{"n_layer": 12, "d_model": 768, "n_head": 8, "n_kv_head": 8, "head_dim": 96, "d_mlp": 3072, "vocab_size": 32768, "activation": "squared_relu", "norm": "rmsnorm", "norm_place": "pre", "norm_eps": 1e-05, "positions": "rope", "rope_base": 10000.0, "rope_fraction": 0.25, "qk_norm": true, "attn_scale": 0.128, "bias": "none", "tie_embeddings": true, "parallel_block": false, "extras": ["capped logits"], "init": "uniform", "init_std_qkv": 0.0203, "init_std_o": 0.0, "init_std_up": 0.0203, "init_std_down": 0.0, "optimizer": "muon_variant", "lr": 0.0106, "lr_mult_o": 1.5, "lr_mult_down": 2.0, "beta1": 0.95, "lr_head": 0.00681, "grad_clip": 1.0, "warmup_steps": 0, "schedule": "wsd", "decay_fraction": 0.73, "decay_shape": "linear", "final_lr_fraction": 0.0, "batch_tokens": 131072, "seq_len": 2048, "doc_mask": true, "train_tokens": 981200000, "steps": 7486, "dataset": "wikipedia_en"}
MLP neurons of a small language model. Each row is named by its layer, matrix (up: input weights) and neuron, and shows model dimensions 256-351. Each number is 50 + 15 x the weight over its row's rms, rounded and kept within 0 to 99.
Before each neuron's rows, "fires on" lists the tokens most often at its 100 highest values on Wikipedia text that the model never trained on.

fires on: " Be", " As", " He", " Ba", " I"
L6.up544:54 63 51 47 35 51 55 31 57 67 39 56 55 65 20 55 72 48 75 43 54 45 40 35 67 40 50 32 38 99 20 55 36 51 41 25 39 33 61 43 59 53 56 61 51 48 28 64 45 41 31 59 38 63 51 71 63 60 66 48 48 42 50 33 50 39 45 54 26 65 57 70 41 48 52 52 53 58 54 38 53 42 66 53 60 40 47 54 53 28 50 58 37 62 26 84

fires on: " \"", " (", " non-", "-"
L6.up442:82 62 57 58 27 33 42 42 58 34 68 77 40 25 45 59 59 77 53 70 30 35 68 63 22 69 48 62 58 25 57 37 76 56 48 62 54 39 45 23 49 50 39 52 16 30 42 45 40 41 33 51 26 24 54 20 42 84 70 71 40 46 64 35 53 60 42 41 18 17 50 25 52 46 43 35 51 35 58 38 48 44 39 50 38 47 47 34 63 30 63 35 83 85 41 51

fires on: " |", " w", " W"
L6.up1860:62 44 25 43 41 45 30 24 57 44 63 42 74 55 48 51 56 65 84 59 45 80 50 61 21 48 40 53 71 41 27 48 37 31 60 68 55 45 35 39 51 55 65 43 30 51 58 62 49 21 85 38 52 38 66 57 43 74 63 36 41 48 49 56 32 41 43 44 79 40 41 40 42 57 36 83 49 85 37 48 45 48 44 49 25 62 34 52 40 60 50 51 78 50 22 57

fires on: " |", " L", " W", " (N"
L6.up94:49 61 53 26 60 66 61 51 48 12 62 36 49 24 36 42 45 37 49 55 68 39 50 57 54 44 48 49 52 48 28 53 76 38 70 71 36 62 51 53 70 76 46 36 60 18 67 42 53 60 64 44 75 52 41 55 64 72 62 30 38 57 68 72 44 45 20 15 39 39 28 64 66 63 36 37 25 51 47 33 52 33 59 57 72 61 58 63 42 67 25 70 39 24 67 59

fires on: " the", " Un"
L6.up262:44 57 52 79 51 59 64 61 51 51 46 43 35 68 62 62 65 66 54 23 76 56 63 64 35 39 56 51 57 25 62 72 59 64 52 56 74 06 72 25 49 59 71 93 12 50 52 45 54 46 33 67 27 56 64 49 61 40 65 65 51 52 57 30 39 64 39 21 30 64 68 62 49 55 46 50 76 46 62 40 40 89 40 75 85 33 63 39 69 41 52 59 45 58 53 27

fires on: " after", " After", " upon"
L6.up2124:76 51 49 46 55 37 51 58 68 50 72 46 47 73 37 41 57 31 41 47 73 62 61 40 42 52 82 36 60 31 64 45 51 26 63 58 40 52 54 36 23 64 46 70 63 56 39 60 40 93 45 45 41 36 48 43 47 48 44 58 46 51 63 20 48 43 53 60 28 32 46 35 62 46 44 57 74 61 78 55 46 35 63 38 62 44 44 22 77 36 41 51 55 36 49 53

fires on: "\n", " police", " search", "ing"
L6.up2508:70 50 61 40 81 65 31 88 64 35 51 31 75 67 52 69 64 66 46 73 41 31 37 43 72 73 56 48 56 66 56 47 51 64 32 56 27 53 73 47 38 24 57 42 61 30 34 37 36 69 23 38 62 40 60 46 47 43 57 62 49 36 65 69 30 11 61 53 46 37 62 62 53 52 16 39 70 46 63 61 57 35 37 45 46 44 61 66 57 48 42 35 26 48 55 41

fires on: " |", " of"
L6.up1037:38 37 56 46 61 49 52 61 47 44 35 45 46 44 44 63 72 48 58 46 55 63 37 83 62 63 52 53 41 78 29 39 54 65 71 44 55 57 24 58 64 43 65 43 51 84 61 52 45 31 59 58 68 63 40 47 77 51 02 56 19 30 76 28 44 37 34 56 44 31 61 58 48 48 45 52 58 35 58 77 70 32 53 42 48 61 44 51 52 75 48 37 48 51 48 42

fires on: " high", " he", " show", " so", " High"
L6.up1127:61 70 74 48 36 55 53 42 50 40 50 41 52 39 24 36 56 58 67 79 43 37 49 45 16 76 69 52 37 56 63 51 39 30 50 61 33 26 76 55 67 71 39 47 81 64 44 58 56 43 51 66 64 53 65 46 54 28 12 46 26 73 45 46 82 32 63 50 36 45 39 54 49 45 71 71 20 83 33 24 21 54 45 44 35 62 79 30 56 76 44 71 38 47 43 31

fires on: " |", "\n ", " @", " at"
L6.up2799:46 62 65 28 34 45 66 76 41 34 49 60 42 28 29 44 44 51 37 58 09 38 31 30 71 43 78 46 46 77 50 54 85 30 37 27 32 59 35 33 64 34 72 32 90 61 41 74 40 33 44 40 70 28 43 47 53 54 47 52 39 51 78 33 55 52 65 36 49 26 45 42 35 52 21 73 51 64 69 62 59 55 51 53 55 40 50 64 40 60 58 54 42 50 61 45

fires on: " |", "roy", " of"
L6.up563:42 48 50 49 32 50 56 22 62 49 32 56 41 65 58 51 16 33 47 74 33 30 68 48 43 31 58 40 72 54 37 42 47 40 55 53 61 65 27 37 40 43 54 58 55 36 57 53 50 59 69 33 27 45 47 50 38 71 35 46 23 72 48 37 78 45 90 35 42 36 21 58 33 49 40 39 68 45 59 43 39 43 59 57 60 65 46 46 81 57 39 69 82 77 64 41

fires on: " he", " they", " to", " it", " she", " a"
L6.up3030:34 35 72 50 79 70 62 59 63 60 71 20 90 47 68 23 64 50 51 48 74 45 68 48 29 43 41 55 42 46 52 32 39 26 77 56 23 82 67 67 44 34 77 55 72 63 62 81 47 67 59 31 28 51 39 59 41 63 81 41 48 65 55 26 35 30 42 64 52 57 56 37 23 63 50 52 37 47 68 19 58 48 53 66 44 72 54 46 42 45 50 65 32 65 35 48

fires on: " M", " N", " New", " T", " B"
L6.up3025:59 59 49 64 47 44 79 55 42 57 54 34 41 39 69 68 79 78 40 46 41 60 45 30 81 38 69 60 79 55 30 71 51 53 87 67 62 24 57 29 44 36 35 63 66 25 56 65 54 62 71 42 81 44 72 49 53 46 32 38 57 53 46 32 38 32 48 23 33 18 41 37 37 48 54 16 36 52 36 39 52 30 65 46 30 67 37 63 70 65 36 57 36 69 56 48

fires on: " |", " the"
L6.up2074:52 24 20 48 68 51 22 54 50 46 45 33 37 61 83 67 26 71 78 49 53 52 72 35 51 49 37 61 60 75 33 52 63 11 49 77 32 68 56 59 23 69 59 57 60 33 47 24 43 24 34 78 49 42 40 37 26 68 24 44 66 25 42 78 50 17 60 82 46 42 42 41 38 49 30 73 43 29 39 54 45 46 59 65 24 50 38 54 42 46 71 79 31 59 55 47

fires on: " has", "==", "====", "-", " have"
L6.up1596:45 33 36 56 45 71 42 43 31 64 51 49 25 32 34 61 44 52 51 22 63 44 38 54 48 52 45 72 60 57 45 34 48 59 39 58 47 48 07 54 30 72 58 41 50 43 26 54 34 24 58 67 43 60 32 63 46 45 25 46 64 22 30 31 37 69 27 27 63 24 51 66 64 47 57 47 23 63 35 42 23 64 41 74 39 76 36 69 58 44 37 53 66 50 58 46

fires on: "\n", " the", " |", " "
L6.up548:45 31 46 34 49 39 52 30 39 49 56 29 56 49 49 61 64 61 29 42 31 50 52 56 55 61 55 73 55 38 66 60 36 53 39 29 28 53 47 51 55 50 74 51 42 37 53 56 51 28 60 57 60 42 45 43 25 65 06 50 32 60 52 32 46 72 14 25 72 62 45 50 49 60 46 73 43 37 50 37 51 61 57 46 39 12 40 53 67 53 42 40 56 46 56 52

fires on: " Y", " T", " E", " G", " M", " U"
L6.up2684:70 41 33 53 23 65 40 32 69 35 47 51 44 25 59 66 81 83 49 36 71 22 28 39 81 48 47 28 72 43 26 74 57 62 56 49 56 30 56 50 74 27 42 57 80 53 20 27 42 45 14 64 56 62 38 54 49 50 72 60 64 47 44 57 43 25 46 27 60 40 61 36 51 66 55 21 32 21 41 44 28 47 66 45 39 67 45 42 48 40 51 44 53 51 35 40

fires on: " |", " to", " through", " against", "|"
L6.up889:64 62 54 46 33 44 70 57 41 42 65 19 52 23 23 41 31 67 61 42 70 34 40 35 45 45 41 49 53 46 49 63 48 43 58 77 38 69 24 30 79 63 79 41 46 47 64 72 47 35 29 61 61 30 50 28 40 73 23 34 33 50 55 38 33 42 00 35 63 40 37 65 53 59 13 75 65 55 58 26 49 51 49 45 53 36 52 67 58 28 49 66 38 78 35 50

fires on: " South", " south", " North", " 1992", " north", " Key"
L6.up1789:69 61 38 69 41 52 58 45 38 43 61 37 54 40 62 58 39 33 45 47 58 22 48 60 74 39 60 56 47 70 30 15 60 63 70 29 42 18 49 72 77 53 58 58 64 60 36 51 82 62 00 20 75 71 41 19 58 72 56 36 67 28 33 44 46 62 74 74 63 33 46 42 52 46 37 49 37 41 50 42 60 35 60 50 55 65 51 63 35 35 59 43 45 47 51 48

fires on: " |", " the", " over", " about"
L6.up2383:51 48 58 47 46 51 50 66 64 33 57 19 37 64 59 73 49 57 54 35 41 56 50 40 41 55 57 49 61 35 52 74 68 52 40 51 60 46 44 65 63 40 74 15 30 27 73 60 37 47 21 47 48 74 18 21 14 77 46 42 69 81 39 33 76 47 28 55 81 76 50 61 31 42 30 55 36 45 50 67 72 65 44 31 49 60 53 46 43 42 64 60 57 56 45 26

fires on: " the", " ch", "ok", " Che", " Ver"
L6.up2511:39 61 36 99 68 59 43 42 67 24 31 31 30 55 64 52 74 58 49 54 32 67 42 60 88 44 53 45 56 36 48 53 42 45 36 36 41 24 51 51 75 56 52 69 54 28 81 43 49 38 57 31 49 15 51 55 60 16 53 58 78 54 69 65 46 28 54 48 37 34 42 75 36 28 18 51 60 58 66 43 12 66 58 77 74 46 52 56 52 44 52 51 73 51 50 49

fires on: " a", " Michael", " Sim", "im", " Simon"
L6.up91:44 18 44 65 54 72 45 59 34 70 63 53 38 53 18 26 60 71 49 33 36 53 57 83 43 69 87 62 57 55 62 64 15 71 67 43 32 45 31 50 40 57 33 34 60 60 40 43 64 52 67 54 43 30 67 48 63 52 55 63 31 51 27 66 58 58 46 42 29 54 56 32 45 21 31 35 33 50 55 54 46 46 72 51 54 72 50 38 64 45 33 74 65 41 62 38

fires on: " |", " to", " lost", "|", " under", " in"
L6.up2428:56 26 72 27 22 63 50 55 34 68 56 72 43 48 36 39 61 58 27 44 23 54 61 53 51 36 85 26 69 52 56 48 50 34 42 29 32 73 47 35 49 33 35 32 60 53 45 48 61 51 46 28 62 57 53 65 32 73 32 45 50 45 51 32 39 57 49 40 80 33 60 42 58 60 47 54 46 28 25 46 71 68 89 65 64 67 51 86 35 29 77 45 38 32 36 69

fires on: " |", "|", " best"
L6.up2059:45 32 55 69 34 41 49 37 35 58 67 59 66 54 46 65 22 58 42 72 48 56 61 56 32 45 45 35 79 47 53 74 61 65 63 59 37 52 34 65 40 59 70 54 46 32 65 46 31 65 33 39 39 53 43 15 42 60 47 52 52 59 31 28 45 51 67 41 37 53 56 37 44 61 41 44 62 67 26 38 51 32 31 57 62 55 19 64 54 23 69 51 77 46 56 36

fires on: " |", " heavy"
L6.up833:44 45 47 57 51 63 39 21 30 70 70 54 46 46 49 51 48 58 13 39 65 63 33 33 09 55 57 53 46 41 41 60 63 46 51 39 62 61 73 38 56 48 41 49 69 41 34 51 32 43 59 36 52 61 50 57 98 69 54 41 45 31 45 33 45 74 57 39 55 47 52 47 36 47 67 61 57 60 57 44 35 37 64 48 43 79 33 49 25 62 83 87 40 35 59 44

fires on: " |", " –", " 0"
L6.up1408:52 62 68 62 81 47 46 49 31 40 63 34 49 43 35 50 46 40 74 39 48 53 45 22 58 63 41 39 56 40 66 49 51 50 40 26 43 63 55 60 66 39 36 44 63 45 52 68 70 45 56 61 57 22 19 18 82 64 47 48 62 54 50 33 52 73 51 31 81 46 24 51 28 67 13 42 43 50 61 60 35 24 60 39 60 35 62 43 38 71 36 59 49 40 55 60

fires on: " was", " song"
L6.up2137:78 66 48 53 72 26 45 44 53 58 45 46 54 44 07 39 43 56 32 65 58 55 62 32 26 64 37 00 48 57 60 38 53 38 66 53 51 61 71 56 55 78 46 67 66 33 44 49 63 41 39 52 54 22 43 04 26 60 46 31 50 74 59 47 52 45 44 68 48 56 55 09 50 62 80 57 52 67 53 45 35 32 38 40 65 69 43 87 19 45 39 36 42 50 53 44

fires on: " Sh", "sh", " W", "ah", "ish", " in"
L6.up2695:75 48 45 52 50 44 61 48 47 05 54 52 56 56 34 70 69 53 45 53 37 33 59 56 54 55 63 54 60 52 58 29 31 44 31 40 53 70 62 70 28 50 71 71 67 42 41 19 36 47 48 51 51 44 65 51 59 61 45 51 39 67 66 59 77 54 61 56 33 40 42 49 33 26 51 56 13 57 77 37 37 59 34 23 46 56 79 54 40 60 63 61 61 64 53 61

fires on: " at", " a", " was", " age", " of", " from"
L6.up2732:57 51 31 40 51 38 45 85 69 40 68 71 61 59 50 46 42 83 64 51 62 53 46 54 46 76 33 33 71 52 35 49 68 40 45 56 55 37 33 59 49 50 51 61 51 74 36 51 43 40 52 58 64 35 29 44 53 35 34 30 15 38 43 49 50 54 50 34 49 67 44 36 52 62 52 66 35 63 74 44 68 35 54 46 23 75 22 45 58 54 77 40 50 36 50 38

fires on: " |", " (2", "und"
L6.up1760:22 42 21 58 56 48 53 70 47 68 62 48 45 41 36 48 76 51 34 37 45 34 64 44 36 72 33 41 31 66 48 58 65 38 51 22 60 39 41 70 46 45 37 32 54 66 42 29 39 49 57 56 62 42 86 41 57 49 62 50 74 71 90 30 35 44 48 57 31 46 32 45 55 71 48 32 47 52 65 48 67 49 74 57 46 30 63 70 30 44 59 54 49 74 39 41

fires on: " Australian", " Labor", " of", " Australia", " state"
L6.up2206:48 66 64 41 63 43 28 61 38 38 17 40 41 39 63 55 46 34 65 62 57 68 60 56 61 62 63 50 60 73 28 58 53 44 66 55 09 37 74 43 39 77 59 51 65 61 64 61 60 58 67 18 71 58 41 42 59 65 28 49 33 50 45 68 58 15 42 43 38 31 24 34 43 44 53 33 20 57 49 50 47 23 64 41 53 65 56 56 36 40 43 50 57 31 38 36

fires on: " |", " of", " represented", " Western"
L6.up2932:22 63 44 28 50 25 72 67 60 33 16 40 36 40 45 13 44 36 57 41 67 38 63 65 70 61 58 21 61 38 54 27 48 51 58 45 57 71 53 53 12 55 57 51 48 69 63 76 47 53 50 54 62 43 35 22 42 55 74 70 34 64 38 45 32 60 55 25 44 25 24 60 49 59 58 53 62 29 55 54 27 54 50 48 75 38 36 44 30 41 64 46 44 70 40 47

fires on: "B", " \"B", " bl", " (B"
L6.up814:63 81 67 49 42 59 73 38 55 73 63 44 31 45 36 50 35 53 38 19 22 20 50 53 38 33 44 76 47 55 57 54 43 49 49 45 54 58 38 65 43 34 37 48 34 57 37 65 43 79 36 52 49 69 68 50 51 63 57 54 34 45 59 70 46 43 75 60 42 34 68 28 47 55 47 52 42 51 41 34 23 60 56 40 74 50 76 48 34 67 31 41 56 63 55 53

fires on: " and", " to", " helped", " led", " served", " is"
L6.up242:49 32 57 42 50 27 36 69 39 53 61 54 40 40 60 36 67 42 59 25 56 64 51 37 41 05 53 34 52 62 87 43 61 47 56 52 59 73 59 49 47 41 57 71 43 54 33 62 35 59 41 68 89 59 63 55 42 52 79 67 29 55 48 66 48 49 72 35 28 76 59 71 45 57 14 51 50 36 29 87 25 81 38 53 64 53 27 55 39 39 28 49 37 81 71 50

fires on: " W", "B", " \"B"
L6.up401:53 50 34 40 35 67 52 35 64 21 58 53 40 54 33 64 44 44 55 25 34 74 63 55 60 60 72 58 58 35 53 49 42 54 51 46 38 47 40 44 48 64 44 64 57 87 33 30 27 52 40 45 80 52 63 25 51 55 53 29 35 58 45 59 50 54 74 62 55 57 71 28 64 39 52 53 48 44 32 53 37 59 66 41 28 62 46 61 28 67 38 53 27 64 30 56

fires on: "\n"
L6.up1297:51 68 44 60 53 71 97 46 50 44 32 52 49 51 33 45 71 48 53 63 47 34 36 68 46 47 44 49 74 86 52 46 49 58 51 70 46 47 76 41 54 57 29 46 66 53 51 56 35 48 40 44 50 77 41 39 35 65 29 46 52 30 39 44 53 36 41 37 18 46 41 69 39 48 67 46 55 44 57 29 38 44 46 43 25 59 31 48 34 31 42 49 62 59 55 10

fires on: "G", " High", " high", " \"G", "g", " \"g"
L6.up3007:32 61 45 43 57 72 30 32 25 38 45 57 38 26 51 71 54 53 44 72 58 37 16 53 52 52 43 41 30 46 57 41 57 65 37 64 38 48 70 58 80 92 45 33 45 49 33 58 50 65 56 57 57 44 56 41 58 78 53 35 30 63 60 71 55 39 87 73 59 75 43 40 51 44 49 45 61 72 16 36 43 68 32 32 60 38 61 47 54 61 61 87 53 39 55 38

fires on: " and", " then", " |", " was"
L6.up1128:61 39 23 53 52 32 57 60 47 38 51 40 34 52 58 55 64 23 72 45 35 69 78 50 53 33 68 43 46 37 32 33 51 47 13 93 64 66 37 45 49 57 47 59 43 61 67 70 50 37 60 28 52 37 23 51 53 79 49 54 48 65 61 43 62 42 35 47 24 56 61 44 50 68 38 38 45 59 52 22 43 42 33 50 47 71 17 56 58 46 31 61 47 50 38 48

fires on: " |", " Episode:", ":"
L6.up1670:20 50 42 58 56 53 63 43 34 33 70 45 68 55 64 54 24 53 44 36 48 63 60 66 52 34 50 21 45 64 36 44 81 60 89 57 62 36 35 71 39 78 42 70 20 51 79 38 53 41 68 40 51 64 32 74 40 62 71 65 34 23 72 15 66 82 52 32 55 61 63 39 48 76 10 24 47 54 27 57 37 65 60 51 41 58 48 62 61 67 46 58 61 63 75 44

fires on: " K", " V", " M"
L6.up2301:58 49 60 79 63 39 71 35 66 61 48 59 46 50 47 40 43 54 27 52 68 33 48 78 24 26 29 80 77 66 39 38 26 61 68 49 54 52 53 59 29 46 33 36 32 39 53 45 65 30 33 21 65 32 52 41 39 53 50 56 40 39 37 70 38 41 43 57 45 55 73 84 26 54 41 31 24 45 30 36 23 78 23 60 69 43 92 61 40 59 42 63 59 63 44 36

fires on: " M", " m", "m"
L6.up39:50 48 65 76 35 54 38 24 59 25 30 47 54 26 36 68 63 47 42 76 37 44 19 83 48 90 45 61 53 13 48 56 66 83 57 48 49 66 25 80 68 79 28 66 72 68 61 47 69 34 35 73 59 55 44 52 58 33 49 31 31 55 21 64 47 42 49 49 63 63 59 58 51 33 38 37 76 50 51 44 42 60 39 79 86 64 60 59 34 38 38 60 29 50 51 66

fires on: " of", " |", " across", " among", " over"
L6.up2408:55 42 42 28 67 46 42 73 64 33 45 36 41 43 39 32 40 56 28 53 49 76 51 51 52 58 52 61 46 32 62 60 49 67 52 64 54 58 27 39 56 64 53 54 53 37 57 61 36 32 77 64 27 66 25 46 25 63 63 54 56 38 61 60 54 79 60 25 39 71 41 85 40 50 46 81 37 54 46 46 19 71 35 57 64 12 48 52 72 55 35 50 45 73 42 38

fires on: " J", " Ag", " St.", " T", " K", " M"
L6.up2568:61 40 26 53 46 43 38 26 64 50 31 63 51 47 77 62 69 73 54 41 50 56 30 90 57 66 58 28 41 28 47 38 32 66 53 34 44 50 53 70 58 50 56 63 73 38 72 47 72 55 36 59 54 40 65 60 83 69 44 36 59 63 51 62 04 56 65 53 28 49 61 91 60 40 72 38 34 44 52 80 46 50 27 49 58 67 63 54 47 48 88 66 41 60 47 51

fires on: " is", "is", "'s", "as", " was", " as"
L6.up1052:67 33 35 60 53 29 50 51 66 59 56 52 61 48 51 36 60 80 45 50 57 33 42 58 63 64 42 56 23 54 55 73 41 40 68 53 54 55 63 52 53 46 53 38 40 05 43 33 30 66 49 33 40 58 52 57 43 26 45 37 45 35 33 80 45 33 41 53 52 59 49 54 45 82 20 48 64 69 32 54 46 35 55 66 52 37 37 43 58 62 55 62 66 87 33 32

fires on: " |", " the", " of", " The", ":"
L6.up385:67 59 44 53 35 25 60 51 47 49 51 35 36 43 32 48 41 53 59 45 39 37 35 56 62 73 35 44 70 76 53 53 39 47 43 69 66 35 45 31 29 67 57 55 33 58 77 54 48 32 45 57 56 44 55 32 29 40 67 48 64 72 66 48 29 73 59 22 63 75 49 41 36 51 66 50 55 31 59 76 47 45 37 48 34 58 39 55 51 31 44 59 22 31 54 48

fires on: " ;", " /", " and", ";", " |"
L6.up2131:53 52 64 21 55 32 39 57 58 75 56 72 21 48 40 56 69 50 66 19 57 40 26 37 57 70 39 59 52 66 58 50 28 43 44 40 66 52 66 31 74 26 29 53 40 53 66 47 44 59 34 33 86 32 43 43 29 51 71 52 55 40 77 48 48 40 47 25 36 27 66 43 55 51 68 68 83 68 46 24 44 65 55 45 51 48 72 84 59 57 53 56 39 65 56 22

fires on: " 3", " Be", " White", " 4", " 5", " be"
L6.up1249:66 47 38 53 40 56 29 52 36 72 57 77 74 33 78 60 50 28 83 31 57 66 41 72 31 53 60 67 38 37 42 61 54 40 50 45 47 52 59 23 28 40 71 48 58 14 41 58 52 42 38 00 68 56 56 38 64 70 65 44 44 44 65 53 31 33 51 51 32 33 42 71 33 35 48 40 68 52 37 20 45 40 30 58 44 80 56 46 50 48 37 48 61 49 74 42

fires on: " |", "\n"
L6.up1839:66 55 52 36 84 45 88 63 41 54 47 54 55 46 30 26 50 70 54 55 60 55 37 43 19 48 40 54 62 47 63 61 61 62 54 56 38 40 53 56 63 55 45 74 35 33 47 65 35 33 47 35 11 74 74 53 35 50 55 47 50 45 54 43 39 73 47 62 46 71 48 70 14 43 53 41 52 46 60 60 56 73 32 84 54 64 29 26 65 76 44 46 56 57 51 49

fires on: " t", " \"", " \"T", "T", "-T", "B"
L6.up590:66 53 48 45 42 52 62 35 46 23 48 85 51 57 58 45 44 41 43 50 23 68 44 43 45 47 70 65 34 41 40 53 50 39 52 53 38 57 53 54 87 70 36 45 57 24 36 67 56 50 66 42 77 58 73 58 41 59 52 37 47 33 31 69 58 31 52 14 63 46 61 45 48 38 56 54 43 64 23 60 43 34 24 28 50 47 37 64 26 55 53 34 63 75 66 48

fires on: " |"
L6.up1133:56 21 27 65 39 47 46 27 25 28 31 43 57 48 66 55 57 68 99 54 50 49 35 59 44 29 64 44 47 62 48 43 55 33 62 31 54 65 29 70 33 53 42 22 33 61 46 60 73 43 37 25 45 07 46 32 37 57 47 55 47 68 48 55 80 22 21 54 46 29 43 62 57 51 33 63 43 18 44 58 56 47 72 37 40 56 34 65 52 50 51 52 47 49 27 51

fires on: " the", " |", " of", " entire", "The"
L6.up1431:31 71 43 68 10 45 55 50 43 51 56 45 58 31 72 54 69 51 61 47 42 57 18 40 60 54 41 28 66 91 56 45 36 48 44 37 28 78 64 29 62 55 31 38 45 58 69 50 33 43 29 65 41 79 64 39 67 71 70 44 31 49 51 63 69 76 65 35 21 56 41 36 29 68 52 42 63 60 55 45 33 45 56 64 44 41 43 47 42 61 74 68 59 79 28 43

fires on: " and", " very", " then", " later", " he"
L6.up2122:40 55 53 63 34 99 48 25 27 59 31 50 50 35 58 52 44 55 42 61 52 31 32 46 55 51 36 64 41 61 45 37 49 77 36 42 43 59 28 44 74 69 43 58 50 38 54 38 69 47 78 42 67 59 72 49 55 44 42 45 36 70 44 53 73 69 45 24 62 39 64 50 46 62 47 43 45 75 46 57 40 28 57 31 50 41 44 63 53 70 00 56 44 31 55 29

fires on: " is", " village", " was", "It"
L6.up2405:40 69 63 35 59 46 47 30 44 64 53 61 58 16 51 30 67 41 42 45 70 48 63 84 36 56 34 17 56 63 34 25 55 61 36 85 24 50 26 39 39 62 59 47 23 57 83 71 51 23 25 48 62 33 59 26 89 49 49 39 54 53 81 61 26 40 65 39 53 54 37 36 45 48 41 50 64 50 61 65 39 37 66 45 68 33 26 69 36 50 23 33 55 77 46 42

fires on: " a", " \"a"
L6.up875:72 40 75 35 64 56 59 70 28 21 65 49 75 50 55 51 50 78 52 58 43 77 48 46 41 48 58 64 66 30 62 50 20 55 71 68 60 67 63 47 39 48 35 70 64 85 62 54 32 40 53 72 60 68 41 68 36 67 82 43 33 35 51 46 44 39 35 52 37 73 68 57 25 27 60 38 26 46 35 34 57 57 60 43 63 25 51 47 48 47 19 52 53 42 56 27

fires on: " |", "-", "|"
L6.up329:50 34 49 41 40 51 60 56 49 63 32 27 40 74 13 41 55 58 54 62 36 52 50 35 50 71 46 63 55 36 41 43 50 46 11 60 52 41 39 49 35 45 66 48 43 46 46 52 34 40 44 76 75 55 31 41 42 60 25 47 38 41 64 54 51 53 38 68 71 43 48 24 61 28 26 68 68 33 22 33 39 55 65 72 69 49 41 33 30 42 25 80 38 47 76 18

fires on: " after", " of", " After", "After", " despite"
L6.up1212:41 43 37 41 46 58 81 41 13 57 42 46 68 49 48 53 64 19 43 43 54 30 40 43 50 51 77 45 64 52 47 38 21 58 77 33 61 52 46 52 50 63 35 45 72 44 80 48 79 48 72 62 37 47 25 77 47 74 29 32 33 56 69 44 55 51 60 52 41 28 46 40 52 64 47 48 54 37 48 43 54 47 67 52 63 44 62 34 62 68 55 36 48 80 62 30

fires on: " was", " be", " were", " is", " due", " |"
L6.up1654:54 43 38 56 52 42 66 72 54 51 54 30 77 16 42 47 84 54 64 66 58 33 37 36 34 34 49 42 52 61 56 25 50 33 44 56 68 39 38 45 55 27 51 43 36 74 55 39 48 55 51 22 68 47 72 51 48 28 52 34 44 56 69 40 46 61 39 69 51 54 50 69 59 57 65 28 29 49 22 53 44 31 41 53 51 57 39 58 31 72 50 65 41 85 45 52

fires on: "j", " K", " J", " in", " |", " Dj"
L6.up2329:73 37 46 77 65 29 54 68 71 48 39 56 60 71 47 44 66 71 54 50 50 47 53 47 23 62 50 68 44 26 51 44 27 19 66 51 66 51 38 11 28 51 49 69 52 46 70 30 49 57 45 36 56 39 53 46 53 46 28 71 55 50 48 33 34 59 44 58 61 40 43 61 31 74 27 57 70 39 32 64 36 47 43 43 41 46 54 45 42 67 55 52 54 67 71 37

fires on: " |", " Tim"
L6.up1962:28 55 52 63 86 60 50 64 24 50 70 00 67 40 49 69 62 39 55 73 28 50 47 37 82 61 27 29 71 48 53 25 52 44 51 37 38 70 50 45 43 42 42 66 75 70 33 38 54 61 39 53 52 53 55 41 26 35 59 14 64 43 30 48 33 18 57 54 40 60 56 28 26 44 17 48 46 63 67 66 55 49 64 43 48 65 36 65 55 66 46 71 40 54 69 31